From a checkpoint of a small transformer trained on Wikipedia.
Size: 15 layers, MLP 512 SwiGLU, vocabulary 2048.
Training: a variant of Muon for these matrices, 339M tokens, 10355 steps.
MLP neurons of a small language model. Each row is named by its layer, matrix (gate and up: input weights) and neuron, and shows model dimensions 0-191. Each number is 128 + 24 x the weight over its row's rms, rounded and kept within 0 to 255. Numbers have three digits each. A neuron's up and down rows have the sign that makes its largest values positive.
After each neuron's rows, "fires on" lists the tokens most often at its 100 highest values on Wikipedia text that the model never trained on. A number after a token or word is its count.

L4.gate442:129121117158126106150170132126079100156126142132112103111127116157109150099118091149150135119125177148124130138169099152113119135116113082117120112104136165177120114119117149146112154118183163166134134102102117137161151127180105116111077108139168129117131111123125095093139091148123125118110117124132107166148125134133107155113138102118100077094154142098121124151121140133130115112141147144140145163159084161161155173140139121139120175104090125133100140123137102093133149162138104101132167092120148127112088132110108097143153117101156156098146104092087115118127191059136142138
L4.up442:089130141122111137100115119099086115110135128147140141140106149170112123093138143138127118158135102084133089177147162132076110098084116151101136077127136121127077113117152111128170149121143104137155130129117132185104127096163136159110114154133125119116136123144139094146162136087131090138148115104193163137150113097124144128110176135083154137166121108092138152115120108143137134105178127159150083138121113141134126168121191166134140128151146151126170085150130099134123156098108100100153134156134124131130128140113193149143122123127117139119105130126125123070125092127118150104
fires on: "n" 27, "y" 18, "now" 14, " she" 8, "if" 7

L7.gate186:111069051119165144162127134142120126120096139113122176150108155108152138124094127145168101142080122132145152123116120130111139140142130100090165108115098148135170132140113080145145102116126136130080063140136143130123133141163162156139145165122103138113114160125084108126162129104095165120074094129151116149114120107106124156133113157159112149135148159150094103108118099144159120144111126101146101150111131131158105161134112152098113131161134150131082119108109114159065103123116101139138122149128079125113160110133135103120070132131140137134109119107152126116137138144144113065
L7.up186:157127123124130201129108148172149102119129096120155132181149161139149164151098136154146124134131118092163123100121137140121133109061131135114134084115105123147145106133107153105166079157124133116099098078120132178115081146196147146118130096098141109138125141127091131109140141125132101072101121137135155137074136141131118147135145125128115123121150127110095133114135135147166094143116150077129112147133163178145126158125134169134118112106150106088135081104096128124102125103126149137096091124136107130144125136130152128121114129126106131134127168081149171154160107080150110120
fires on: " /" 23, " |" 14, " (" 13, " Party" 7, "s" 6, "de" 5

L8.gate424:102100081161157086134115099157170134141159095121127122109117102109128106162148110141117110130125077065141124147112155136143123172103135130130141098134098146119130118099114134129152093151109150082133091145109114154111120162137106147104127118117155106154134112125130161113139133116165105106136120093164144156101152097171143133136135126180122126112124119108129137154139089138090088122088105120135122109120094167097114111132135147131143138092105156106148109104111122121104144115134090142061154115152137159155101117099096134147118091135101138051125109077083155142173145126109115135
L8.up424:148118078077084097122114128144086147129082165131139130141135134131091120144144120089134113108160142165142108114125118123118137116128132117117131100105165109153124104133148168097167109118092146092128122105127159141114170132150110151150084101108136125150112132161098151091092143160088102130107159125096114151126138144105153117144107145118162095128126141125103138108096099139130114127162107105113130154077073151138121129093127122094157135080099105123118104115136131076130154132187134148086125100132144142095152096152122171141127115133145160122101073138112167144124147115063136133
fires on: " ex" 17, " (" 15, "th" 12, "5" 9, "2" 7, "li" 6

L6.gate239:148027117174165088101104151086128173140103142137142127141114107137150150140140121127141124137122140183178126128114157135097128141155112136135136164099106118126154115085140099113133141114130108105143137152113100140109105115138090142151066182097121138102159148117102119125126120145103108123134141118121127159155139149111083127106112131100120104118109102118139138141126141167126117151081139134131105155156115097134094137127067130170095080152143155129176183127141150135129117117127103151166136121145118144141126099165128109097114093183138116096140113133101094137137138120118102125
L6.up239:130107145127113156144103151172156096156110124158133131077128115156075106113106114139107071151174121155145120139127137090138170143118157133087149094131112131122165138137120154171129147116113144131147106092113098150097114096117118109126166137115123063140146156109143097126125117151110121150163104110107147145143121111084084111103150133111146164132121097092130148138083177149107138173141170151111118122118134117137175134129113117143098135167106114118122109133124136108139122173114146122139085118138148162119090113181145126130098126135157086143107202156096098129130151132147142143
fires on: "u" 21, "all" 13, "b" 9, "amp" 6, "2" 5, "ing" 5

L12.gate500:144116151134107150110114140134141121102127106108155184126102130127156109127147168175120135126136104177122127147103077123114134133115122088096121137123119163102138089095171127135135133138119146125117110157142151157159083118104094129097136113145108176113170135150087112127078103130106118124066127145159086126118108124102119159123083178155130190116144143134128110155141121112085097118163141118127102165113093138106116076146105126179154166121138152169166130156160113156129153174130114102121159151132120121158129108104112115125133133122110157137124096146134136113154090127100126171
L12.up500:169105143146111102148172140098098081115131138113126165141075146095154131141120120144104115141102127113097108106092157144106150122119133139142146140115115105101141152126154108096121087149117116119175137166153147170124135129114112130118081089115127137126145122137120138136079090153129120108105155117102066133159154142121114141166128146124149137064141133089084165180124144083118103101160135143130185149137147127157143118105132132093126141117112129153101093112117131176098124112157130098102149141081150122167153167135146100129135156154117093143130123101129187115124099133145121148
fires on: "s" 25, "ic" 11, "it" 11, " " 9, "f" 7, "la" 6

L7.gate145:119114101144109144130137159113067115125134119133112151110125129141095152101087099106133102118110102102086083097126128171132113148121125157121152118067133170160176125157104127130108134125116098120139150112098145122158099097126150114143150124112146080138135128133129113143142125155137111138135144122059148085127118151161181156145215132139113141170128121160112131110140119108128146133116122146135128141128135158133117137168110156089079127088113132136133149149155140161126132120138150095129145105112119134147177125125118137100099163097142176138169072131160095159161129095109109099
L7.up145:119097097141118105124127111130090107111140074148092176148111157146138095113145090130126121090095142102128109155124140176100143128109125104129093116150150110109120164123140127139129118155165096154112172121119104121115109097137152171107165124123182134111134192074148135154112108096116137113123133150127117088111192094178127119142143115103117121096158144139091100138108102123166112156163117142124111088131132104120118140167128124149134145150165145163142107124111134122108116165090120127102127142163123129171097161105113164163157134110144153099123080101173130099110115136135129119
fires on: " at" 69, " At" 19, "t" 8, "at" 4

L7.gate10:135071143157114108106105126122138110118131134149143115094148089110117124119125156138119099124139133147136133130119128155141146138116154152166118100148141156072195104148116122135142122149118152118147091106134148184148093078137112082151081137086130130131124086124088186117122157119108168079162161131145146165158091166111124133089119131125122111122122149137143126161128139112128118112134148150133123121104126108150112090113142135154165103153097134111148130122111215142141110126120103121113111118132097123169115148138104168127135132107163100115134176148088121165081166150133140130
L7.up10:124132074123105133096078125102160117064148108129109103115102124114129119162133138173131146134133100122126147098207104131122143096123166071149126093149125160117098159156151122102124117169134102168122150178143123126090078124122130089153112117111149093088107107110086138088149141136120167104128110135152126117111144146129124128125133118093174127159126181110148103108159143157099108124095124150100077159104134127101118137145145141151140123135171151111105115115111112094163114108146169119105117152100141158158122109136108149126126154122129140116147137160110125135162103109106139097
fires on: "c" 29, "ar" 13, "ot" 11, "ev" 6, "f" 5, " imp" 4

L9.gate503:125129142127101160135078177153119107122115100126133138130139079093139125140047120140146129157101147113182155100141124155098139153149176133129098105115104137138117109095126116124150125132135121134077097118123136115133098121109102109140159117102133126140097097133143096169105160135121148112100212108086074136141132159121084100126100099134101096088097136147142167072110144144119126079162128115115116139108114167093140122127153141092124138162126138136144166108137125135104164131114155099134128121090142113129123096133109158136126114129114105090093107126103107124091145128128145111
L9.up503:100128134093152109104144126108129121107154137112141100155161124112175140113109097158105135172147121145076133121128124147133117121139140144140155146130131118152084134117141134133151158160132142154129127067122152173149146137150082122145128143136141140093127157128141168110142113093187120098117123174121145109116092107152168131094118120095144147112125142157158137128179116099138099124154157210099105152093114121156134122095123070120148151091131140131126128065126134104135136155132138149121163102096122132125115124151126131115120121065134074115094128145122177119099173118147157125
fires on: "an" 34, "n" 24, "ch" 8, "in" 6, "ing" 5, "ian" 4

L10.gate252:075120098141137127141194150148108159144154141137126168115112136136157110142149104131137096127110125123188120131126156134117130122096101104089140144132117164122104122130124117117115123123172118080125146133139179125079092135098099105121126137139141101103110104104104144109103115152112140136152105127133140194131166125116113116093138162157157132159097124152109182109100127101125156080139158082100141159159120144124146134111131149138088126129171156141147099105170125098137122140104119117171156105130106126114135082141125098139107127101130111093151121047108104107142130103175136129
L10.up252:131130127140164172152161151139105150123110100154111148125121147107139138140142115149159115121131131116134127123132120147160175140116154148146144129142077130140088137157065128148148133117136140089113149075113134129096087170149159063087159128154120150151151161134136130114064122118081141146120104162101141159137146114122119151101097140174165136099081072129125132111113133147161135099109188111148141128157132135130110156121091105105102105107188123128109102109145093118145114112137181131157143161098125085142127115113169133142097121117087130138119124111139153140128152141108125130
fires on: " |" 15, " /" 12, " De" 10, "l" 8, " Al" 7, "ma" 7

L7.gate347:129126137082130158134131104093178182096140175126117111101114105077180156118085116166122155140108182096143168120121106149066160166086105112123151142139126148087159119149145142119134163151142155117096157105121153104076116138136159137143128122118117165125152138102138126090123130116114143119128096163124138107158118165152108156123094170125120111140153119130093101124101161108138151136122131136084122136118128126141172112138142107128131144125125104110101114129118103141157086178139135149118107136122090125090117115120109113120115101105116118142085120135142147149097065142072118122
L7.up347:132136132088132138152119141113171159118151147140082143126115141155093127090134125158159143124149148118149098123166104161109096137187134132117142117105141117101150136113112093141165152159140148138134116112091130162111141176113147167105164145114112103130111167128129106143113106114115146124135124161149077142135119154154153196147120097112081142124115120158113154085168134144145131092198139147100134165133133102122136138080153123114120135078115103106114117131119100131102147129145146120100121122080109091106108179153154124131132114122086164169088108111117156109089158128109130133
fires on: "-" 89, "–" 4

L12.gate450:155131122125121117111120130119159144132127132090158149110104112082123133089112121120115105099142167099130132086116149128124132126115121158139116143132119085125127126124176084103125143130136132110111154129143091140122116111165139138109117140134145128090144180169137136143115134142109155113131106133149158144067067109142089142155084177141171124158105141159093080151152119123123155101127112171166100135100130177110150118160122092125114131153112139147121084135079134102110115099142109135114094090141094132084145101131163124100089107093147127122191163110119138115089118083114120162
L12.up450:091155117130110144141099141133156106102176113156117164144125048118129122188104147138152120105141111121113132079102123130163104133088157103117073102102133100116133151104148106128128154109130095145146128187119106113115148150108088126181078138162132113164108112105114088114128117123143155140146133168135102149116102141151126139117148130121141106137103132099098118107163120133130140126128082102062135153140134142122093130121105127129120123129167138145137170142180087123145175110121119104127101142159126154135148187128109168123117131088084135098131130127136134136143119107126171134
fires on: " f" 53, "f" 9, "n" 8, "ol" 4, "c" 4

L3.gate442:112127123105117120128092123131131112147166163105110113080126079120076157109135108156081108114131161097177117117093127124139169121142144090111138132144128153114147104117127169174124111127111159105148103118125156129116134160169104093149116110089147114114125138104131134133132123102099118122149201084145126173155151133105136153151175155180078138113109143105112077133072120128141151137098117088157138135112087145147135102140169127125111107146128126172136130139111138134115152092092105183108116114119137130126111144110084126101094132112133156139097110113128142113148122122080138108
L3.up442:141155148112150121122064124135136092190189129124117125082140119147104100138150125171088154122099151106164108129111153144137164100115142127100110116148167139132166143098133098192172102164092123155117110147107117122099162121143091128133112105128137083092114152130129076090104114126128092099140154089131115174119139126126104100139122139158135113143126160084080106159113129110138129148099170135147101130138131137137103111152154096115143122097134133172124152132152134130064124120113105112131170122111124124132127122102114122126159119148146121161110123107116110142146170165093143146
fires on: "ri" 31, "ur" 18, "la" 13, "ish" 6, "cc" 4

L6.gate383:129109096108135124125148161155107127146130153104145122125113100106161124168124154146139119134111105120144137083175138131153183065087124123166180108107105120139109150093142108126168112144149098133135151170126137131109118169170110145120122156116128102137124108133064121111139130132144153160128126138170127134096138131124139119117176108119140125123137158145122158097131106153107100166135151117121069142155116167135156088110098100130149104165114129144124133098122144147068119162101158107135125091092153110083115146129094157156154097162149119090125134149147171117124185109143129127
L6.up383:107134098108128126080155148151123157146132133083139133109172128116110107100102132110154152093170139087143149135127158150071071144160150097156120117137097153128136142106125154134159137108120143102158126139126134132131072118099129146131101151111103114107138122097134127123147159118103126137104143105095156140119075098174134161142125124142123165142153103128112141073136106119074147110132132097114156115138165159139138127143120111126113127167119123134082117122098125142137085108159106175142151155130101155160119127108100113165193167160126097119174120162155163119148156129157097129
fires on: "il" 15, "ir" 14, "it" 12, "y" 11, "ial" 6

L3.gate449:099154114151133123138128108159128153103151112150157150131160129147170127115146072126172125135144137144109117081118105129168066107150083133101155093116116129187130145125141111145147137106174140094187138145079153163124133127088077153139118111103127123131140147140150146136099119093159112108096154072098113186120110148122093110119131129113133119135102153110147151118115105080128118142142132172113121158176131118096097151093132125140159147126121101113127156140107110106141116094113124124111139123149144116165140104107127122122130152095129107096125114057134098135102126089105137150
L3.up449:144108141136132098113136146140083133109124138121139103133078110178100137135147103147144115164118125110055121098143162130124119107118077089128125103149060122113111127108140125153158139130110143086111127143140093099079157086144106120176134101146113079154113162129153153131149120101146117151113129142129119142139120141132120135098163147115093083122112098105111153121113099096098110149124120137149108143154168125137119180103153107135190138130077117101165120091139158111145170119141094159096136143074153124114120144129089135141126139110122133118108162099119090140106124153132158113
fires on: "n" 27, "y" 25, "m" 21, "ary" 6, ":" 6, "er" 5

L4.gate502:127136125100119162158103127073187147111119152136178147138107088161097107113074139125100149117140125107129129113074101116134175123148139117106132108089094138138125143086118147152176118136140157095117123143138161164122081119127157101124175128153180161099104143130134107114148122088118111148150121121110148133121121122149126111156113107124109168148100116137145096129124088119158141125131103117139108083121139094095146115119156092114115141129105139169121121153181093153100113158106138110120155159103157134135104111109148148112103173118117157142106132162097140115164079104089149114
L4.up502:160111154098140129069111129118125115138109143110154176115108084120090142129149134108112147144142168148139122120111136149123139161118091150103151154106101135177111131125129135153131104137106142113095112126096133143128165111089163187143098129133131130148122152128120116153116125110121138126119129127105113152089104134140123117162124091133120164101151151135113161160129191139144134141125118165114096107143115114103117111079169126122116130084059125080115070184122117121097122129117111129083118148122143124097139161152154143101163093146165127131140060118134137097153160183122125136
fires on: "ed" 40, "la" 11, "ally" 9, "ic" 9, "ur" 7, "ous" 6

L4.gate204:107137095088110100101106135117155155082160131131118161163097117138111150125119147124144121141136167086140135140126130139078134174117128101138123090120124133114125159096123098121112138134095118151118146157158079143088123117164088095113120108091170172121151150088123112118122161162132129126115169147127129098131114126086122137131134154134119124118131121150110103077053136127125118134137146111113143116095156115090136127143128119127094120192121139145168115083129139163082128111121146138188095170125124164140159123147143189126140149138094111112132152149158133112088091134128090121
L4.up204:112126122135143103136161130117155086116127138088096103088166142093108164166116144108136102124131136102159059094133118065131131141135148157163124148105125113085121138093132112126162106114109134101166104139115121147095140087127117117118104131100164160114165104144108123148105137126122101110125120112160087081090133091090095101142149102106187117169150089117138131156075146154151119126110116101134117112100150087110128126139129105154117130151098131115164110105120139102157140126099116119138111099112109132123082083138123131176114131086135131115127144167087140153119120172111139145
fires on: "u" 37, "ing" 8, "na" 6, "vi" 6

L6.gate84:121122099159129130149144136147112161126170100140136095116089102125172129116100102152101104156073187103085178156121082137132148132143117149091109127099093152137126080118149150113178178126121138152134137111097167111120121127130107074142128090181142139111115105128119142129127124121132143094104182114077120137141133134146161122104096137119144092153119124115123124133110130163171161073127114171154091156111124123129149169096122115128149115138119114126129129136163131126116138086149114103136129124126138157119141148115145134090091113093134100129107090134184151150103165118133102130
L6.up84:110086118122157134140135151123128135111127100088118114145109144152163106126065118135149092136113117124079116122126116123143107113162149136141090106131095123097114105144146109085141120139144151137108163125108108102097121128177102091117144125130164161109151156153111126151103188096135150121170200113139135144121141067135107109132129126115117123173143120158161061138115133110096153131140103120134103150112106115138109140064174089140164157115110073096139113150132125082118099101117119152171143138140119109155170144140149137153121151144147109109118122119143166155113122121133155112
fires on: "\n" 47, "m" 10, "-" 7, "di" 7, "(" 5

L8.gate327:139143138126168140098152142120120120116103091139163138114139123121138148098127126089152123130166147145115141154167145129128150107133143150091161117181108113133137146131167126149147141143128157120122147112135108152132139156093115147118143098143176094178067108152126115102140142164108125136141153152160084142110110160081136169100117090136109114157136133128097146095105132135118124147131117133106143175084139130078165125140156136107151118091106053142147071099131155131143096105094114158115131097067114130137154152099129117107140171158088124117153119111107139118119164134164113149
L8.up327:139126108138138155099114155099158099124113127108118148103096104090137113165097159126135093172138130129125108092108174160086158146087120116157155084139112121114156081141120154150122104119135145123118133170131105144113145098132180142100141107163121157115104100109149117111148126170122140147141141139147120116105139153123164125158134110102109118150121099183143133151096154148092124147137116105121123149089134130112099130093173108097178115105138089140111126122082091156088133150094128137143144127142087140087143109190116133143127130173102078127158144166151106113153097144158144112
fires on: "ing" 20, " to" 13, "ite" 10, "ed" 10, "With" 6, "s" 5

L8.gate287:123155106119141132084148139084139139131111096179171117093138114142128108161111115124122106138092107125075092131105153145143121153114147172135138111127115085129154117116142131156133095141172143143156139119114116136129109130158112106125097116109119118148116112151163115175150143138162117118136153150127110199117105102115119123117145161097087134122153075119132106120115135117160099131130104085139129124146130123080141132129132153111133091149083069122123111143087155110115116081098127167089129153139115113104129158107077136127125104142113124111190136126126114077189154159166119104
L8.up287:124149118095124124087151158083129123140110174142098111127133117156164147115103168113148152089156131094112145125105096138158079109109160145127189170132123118142133106129128132158145118109123137139115158095154122141120105133125156135109161149101125134112160103112146139117131118111113084125101137134052132123149130124076131089122095146115115154117184144125140131125137140119106197122126084093143147168121159131137144112147157123133136174130085098168120099094102142106054143146094137146125113130122120130091177120113112154134107125115122131137123144137190161112144109131132149113
fires on: "ed" 24, "ing" 13, "ence" 10, "ive" 5

L7.gate154:117145110153128129094107099094103144125134103105121130115143133123173090153104102110093113109119143175113128124133148140158070143088150153164101139110135137148109155098157123099126112148149124080098150126100146077162121100136095091166137129169156125120178138113144127148151052108154108133155138155146108131117144124193091128118122137155140135129114099147134119173131172149130147105160146139100127125143108110152123147118161125086111143143123096122114145150106191096131167133107115167137091077119106094161159101124120121136124157145108155108146140136142142140114111149144108149
L7.up154:114136163158115174154114179094105154146155110102109089146153112150139152100112080080154135131154124171132145110159137133137129158084142132087133118122107125120109151133192139153138154127087134081177116110146135118083137167120141168153139142108134137146182125135126159088100124142095129101140081154146129138188151106140148132116133135122135107143123165120137111145120111129099149149147146122075131142141123139145141165132107130120145109083105086159122149144113135089164152166145132139150145177120161168112142158121142125139133159143153159158119120139149145111141124165140122089
fires on: "\n" 24, "s" 19, "n" 17, "z" 14

L10.gate113:106083121169140150135168128135114154098189163132141124143148107088121130209133071126130098140144120109110106166132169138107128146130124115099112104135093146137124090128135127128130087101130156148117154131187112111077151134132121131105146135163117113123136146113117127112086125134140122116124127087144161141113111168129126114184136131139122165155151173080148144112096161160143109098133110115139120118133122117136134162107139190128111134138152155131117120122108134156108143140109096158127153133157149093146121109119078141117065143126108113089137140123167112147107130131118060103
L10.up113:114112118110150140133148131141130098128137120115080139175167123146094103129121123095123118116187144100150134192105165143120163147114114146080100134150141121086116138118125123105141113145183161117134106143127125153119150130133136138115115153099114112087131109149139119171140067155134155127157119113148157157108153142133103145114161138162097146141131111099108149037106181132121151097144104159177149145142117132118130128112119132141138149136099163125152137111201122145158133072154128136118157156139137134141162133150158134148072136130130123149112120106109136147130132145118077122
fires on: "it" 24, ":" 20, " " 8, "i" 6, "ag" 5

L4.gate144:183081148096152169098087119117136148113170098117128137129138148160114101102109108139149148144084124114120166124176139115154111130163150090128094108156131128140151119155166109162151157129157151124098121163113099103183155154133083134146105145144127120123126164115154122175098120140129123143152108105123130158170121128130142127121129112135102118176120140170080138141130150105127137087127126150107126139069131127179150177143144118139154102115086120180095110116142144118142136129096146132097100166126155134125148120143117114134119115052162145127117127138101106133121138161170128117
L4.up144:165112148131163117129144122117173152118176094168122125129159152101103144144130117155099090133148144096110156128128090152129096129134137090155128122163154118108148146164110139138147144120100144068181131128117176129155146151147085156169110121134093157102109137102151112139123122142114104137164123101074122157158164163157140119100148119148142075149126128114194171117119129115125124137123121130116081109091104123151084155168123114108148154160108141113148107162137145132079136147152122109110099135131153111150125150112139162126098107143159148162146139134138084121095115106093108125
fires on: "al" 44, "ic" 11, "l" 8, " what" 7, "il" 5, "der" 4

L10.gate215:126150151119110105147130132134099176130138162099120144127090152137088138154137093129194149108123085153107148119118130135095089090129105139123102114140102125141120119149135121152135130105151153142106137132169097141147140106110134127169131107104081103179141141138126099070116156111136100124079123149117124135177116130086097150091141166135111125126137111093127160091140166145131099085125123134127158142129138122141151142120150153144140097094102134102080111127103136153125158113137109086136116154155123132122127164128099129178115116164133082161139128139094139130155127127062053124
L10.up215:123128147106140138178057118142057106087146106141122152113096108143142137131143096137161105117120163087139121146087097157148114126125111160137121121139123159136067112117157167088129167169115114129150127106099141134141150157143130108140133133138122159103095174126142130086149150139129103127108144178140101143121135153118152171136178125089135149149115109101148154144138156156129122075142106129077138141160156146143094103124168105094141119123164131171141130106112126143113122144099137102108115096137128109102131085112155123140115130102144166118125177129078107128120114139086127121
fires on: "s" 43, "ed" 33, "d" 7, "ing" 5

L12.gate164:093126105123144089129139099141097122135133160133153130120094115149140108153107131154115138145137139102121132168091148138126122139164128166127101127133146125141165116162130127095103134114150132115131089137140122122153114148139145131127196146142135100178130191113142141167159108187146130147119161156142164145172079131147164134120133153157117153100130172101139114141131198121106141064134154146166160122097103156126128176131154126121098126129136144164087137147171140140112129132151134117137131121127109184103134108109106198142102133108122142155094129129110143134127176167149131125
L12.up164:131114136145129171141131155133115151085166089069135129120127127174139111175150112143151143150143130124148133120137129097117131119130131156133082118166091117109115116106123138106099155088157145115147123124132148119130121188149137108142179149108155110155116107092131188118147091109145113110143098106145157153143108135121111122134125116134158101139137154094133097062089138175108171130107105138150126120123109127092117121097137155133122158130108130120155098097177120137133175162146087174113121137114133158119105121161111111106101101148119137155106104116168196133081103131095139134
fires on: " " 19, ")" 16, "–" 15, ":" 12, "s" 8, "-" 8

L3.gate417:146139149104146156119140114104136102116136128169107146163125096121149124175132086135110170122173129129138118092132153144136106149133155119107094143195165103119107120139155070131171130126097151164130129102172087177135136119160119109136141137145113131129150119145161130138157089111147135101128146116137111137149109134120156160134138149085118145145148111120144126174113160103135115113138109133115088177117127114150170159157124177105161127080067087109122129141166120130093128114143129120103145083148147129188096129127088131149141134114140150146178098131100114085139125118101124132
L3.up417:118112128126128116127093132150182136174072120154109123101124145180102078161141141115144132097173143138120163130159156135125132135105142163118165117172149117098175088147141121098134166137132112103131151175164099137096116124154125121087141127145120143145131079148143139102128126117145119116154112095123131145098163123100108120171151156131116110126112127143127118121125142105092176100112105099167141140128146080144134132109159151121141146140173150159151131123133142136090179145122131165139135131187118140167165085106103160142146107138137169157146111108142125093122132140190125140
fires on: "ing" 22, "it" 17, "ed" 14, "on" 10, " played" 8

L8.gate236:148105179076097127150162124121148135059125106144122094137128133133122158157146124093118122129155143116146138130156139135153176140123129161136149154115150135136133118120075145185091151147112162134124153130155097093126148133155127110144117124126127127149119154107118126066125142134104116155099154157094117162183122157183104153136172171143093114118105096133140138120108119150135086120149166109105138114152116189085124108100123166126130169138099117156145131103122175097142119142133107143136182112138142120102129104094106115146169111149153105149114132083140123128158152138132144131
L8.up236:142130129121161165141111140192134122128154108118099124146102054140092152134133105140145130131168122108110160113080127129107146162117169115116128132128105117124105113150111158159147191127139116157137127125101101112103124112167128073109121118116063146101100150138121144137138144134142134091161114144112129152123155111113092148149090117110141088139119109105112118109123101161120106137109146130101089118125131149116105114095152121126117077134136136090133089160134139115163133127136166119132119132149163159109188145137162117116109149131144203120110178161117076158134127152143154095
fires on: "ing" 26, "d" 18, " served" 12, "t" 5, " such" 5

L8.gate325:116131154124125173116127137132109139135111094145155162130114155132094135103134098158130157102128136141097108136128132206121108112132115102092087155171144114099133087130087110139139139122113145094135127157144157154140110123128115141176128139130134133118108131114127151118094158077110173122150129119138135136124138146159113101088149109100125129129148113099147134158135158129132064125130143160127073135134146124138182131109066102117138182117125150095160160123128127128162080136152135127123171089103198127127145125144076150115053143113124098105141106121136132111164128130112146125
L8.up325:097114131137138132136119104146122105104089134139069083083098130090073114178094121151141110093161072116124100101141129138116175124145109157114099152121110149121170134106102156126115128137114112081085121119130084109164120103149135110180110113122135112094080141118103117175113099160167155168138153117118110097116129105135124128119088130139133140120129158125161124124176121128116138123119121100111124089111109144102143127132138135105098108145168101148172147154119126115121049143115172103140139097095148114126129124160161121099104125144152131138116148122139123102076130123134113122
fires on: "t" 96

L10.gate213:140125144079123117116097091130198192088096084149097144122157117106165110112095109149117141169098135143117104114101121113152119139123149125101145127124101118152109108106147105115150088087122084129117151112105104128110122156117059176071122138122138128116161124099141139114138076127132152134134159136186130104161126135133112096107128136112096124145089182146138126097126115128154113103159137132136124109108173103112126120120113144120113152168118128100111119154108146134117159091136133102164078117100084104130140135150148113112120109145163151165124116085123113118131113119103136156
L10.up213:138162112138123126146101157158115163134098147107128146137152127118119134126090091161118093215161142166117152068132114136152146124072174135113158108101086123131151145101102113124129115120162116101097112126111145140097132110141117155146117120116174126162114144125142166158143132151186153151161092129127138138149134128142146133126157151111181137090110148108091103134100116169166137119154133080131107116104176118105178111096140149125117106134142090133132139147150155147126137128169144118108133126144128126141109153081115091095133105151149110125139163118135163133158125154155103091
fires on: " |" 19, "ist" 13, "s" 11, "mb" 10, "n" 7, "ce" 6

L12.gate209:105142162131149162084136106116135125139082135099122132132149113114100099141140150125144124116150149108093137113112135150121158176113117113136110088108096072111081158101135129142178140144114159101125130115160134157159126147118096150137121121121125151104156113138067130098122114148153136094103127093160121131165094114137072093133142159140134097157090121104126121120160128113138104111121122140118110156171173152123098075125140161128138177095116100162108113139102133097150117124126106159086136148122125124122121151102160149113128132099139147129141113184162120131162051142081137115
L12.up209:104095117159118128100153113144121070109122128127097115192125135118137141136130108132162110131123185103122077137156144132185131177144088128137184147126144124114152135116122101146134106088089137125151094133178075127133123110123140140134124108107122107142127145119139151117143129093125162121143151153163121119114120123145117144093171149170165105086106149091091163110105123085134116110139111096147144170128141180140144103156152109147123098141134115120099124154155157130100116171180114125129144126183124151178109129144092109119107090150137093157161129125152110135111147119136134133
fires on: "it" 15, " f" 14, "p" 12, "f" 11, "s" 5

L3.gate130:168129152122105158133124128127114125093147070168138104129095130125117131105127128121137114181123154142070133151112121159114142092142132158121159169085120141144156085129119116134091143126130121124111126109110143124112110156128128104158118138138139080120108133154106121132135140114130102099155157118112115131098134147146170158126149145090139137120141156131097133144108140123174128118121176116143131166129070158147082115151170126071119137153105129150127184124120103111105113094133109161135127110102090143122137099178101140134182090152137082107128130105132065121123170086099080132
L3.up130:165141146107119126120118124122116129087129138116120103120124133122143123104096115111123159166142135140094121110127101118140110119125113114096119143081120117092097162156131125092077099091130065135144142123114134111131133143084103099146153165149131101119129160169084153123127083143071145095131142140082120112125130127147207133101158121090111093096133115100149104142113164073130134087117140142130113165121117115142107102139126096174146124143104090106126138104123136127123136121113157122192160119139171143180097127143105126090167128114138107086153104139149126147124135093158147103
fires on: "re" 27, "in" 20, "é" 8, "an" 6

L6.gate120:091163080056115175148115123133143147098103110143165131128153117121133108163126094135132167143105138146206166103117131167126159147121107122145122176125098137119163133143111146131137162142151146116141120129123142162111132143117096116147170123135114169176134113171109119123107132155159176138127118148115120115180159138148109155172123162114130104132159122136157129133126160142125120104121136105138115143133125094124109108130134097102108134130125121126122129157180102124167111176127153118115145121126101148101143095131053089148087117101105061103133151121130144104115155135111138138
L6.up120:121102128158122124150097089150133136138098116082151148067144130095141137159111122147120123168151124093168139156127154109115174157149130169126086145132095123117114145160109150145128118107187152122110096133130125093118145138115150106136111166090121153109109079116162109138177106151118121154130156128132110129123105102171112140178121129125138102139137130151075131110141169137162085105128116150081142103108153112131165129109150132142132166077127116168117101120116145082144116135090110143133121155127153133066119144110134107085132106155158136140117104089119128092129144129122074122
fires on: "-" 79, "/" 16

L9.gate457:127104168151170120108133097149079150111138101170134149129118108147100098165168110100133117139146131141171162120114093086091134154114164089098127146148144124131116131095095138124159116144181092119118138154129112126129155121167117133075145147120131111146169085146148131121188140082134099141140123111137118140152132098149159151183151193115112101111110068111136127143099095097102135110122166114106109192137163143115131138142125125108144134124137130133110107125115132103145166138107129163104148143117155133125122110109088149166129135115146154121152135133096091111145142106087150121
L9.up457:109151136167115078113112143120123185096112108139149152126110127101145142143131126127118086139158090109187140108135129154090098117134142123158119176070125109122164090089113116133125093166127137156130123157099159148158141125125140119134128129132138132151125125161143106132121132138116146137147144169133156167160082149101143130158158076128111125120147113109099145124111168101138110166169117122170106218121123133128142113097138167118168150163114076109134138131137129120136162082137106143128143130122132126126147110147117076149147113132179135100148124123146132128185171127118149133
fires on: "5" 15, "it" 12, "4" 12, "2" 9, "6" 9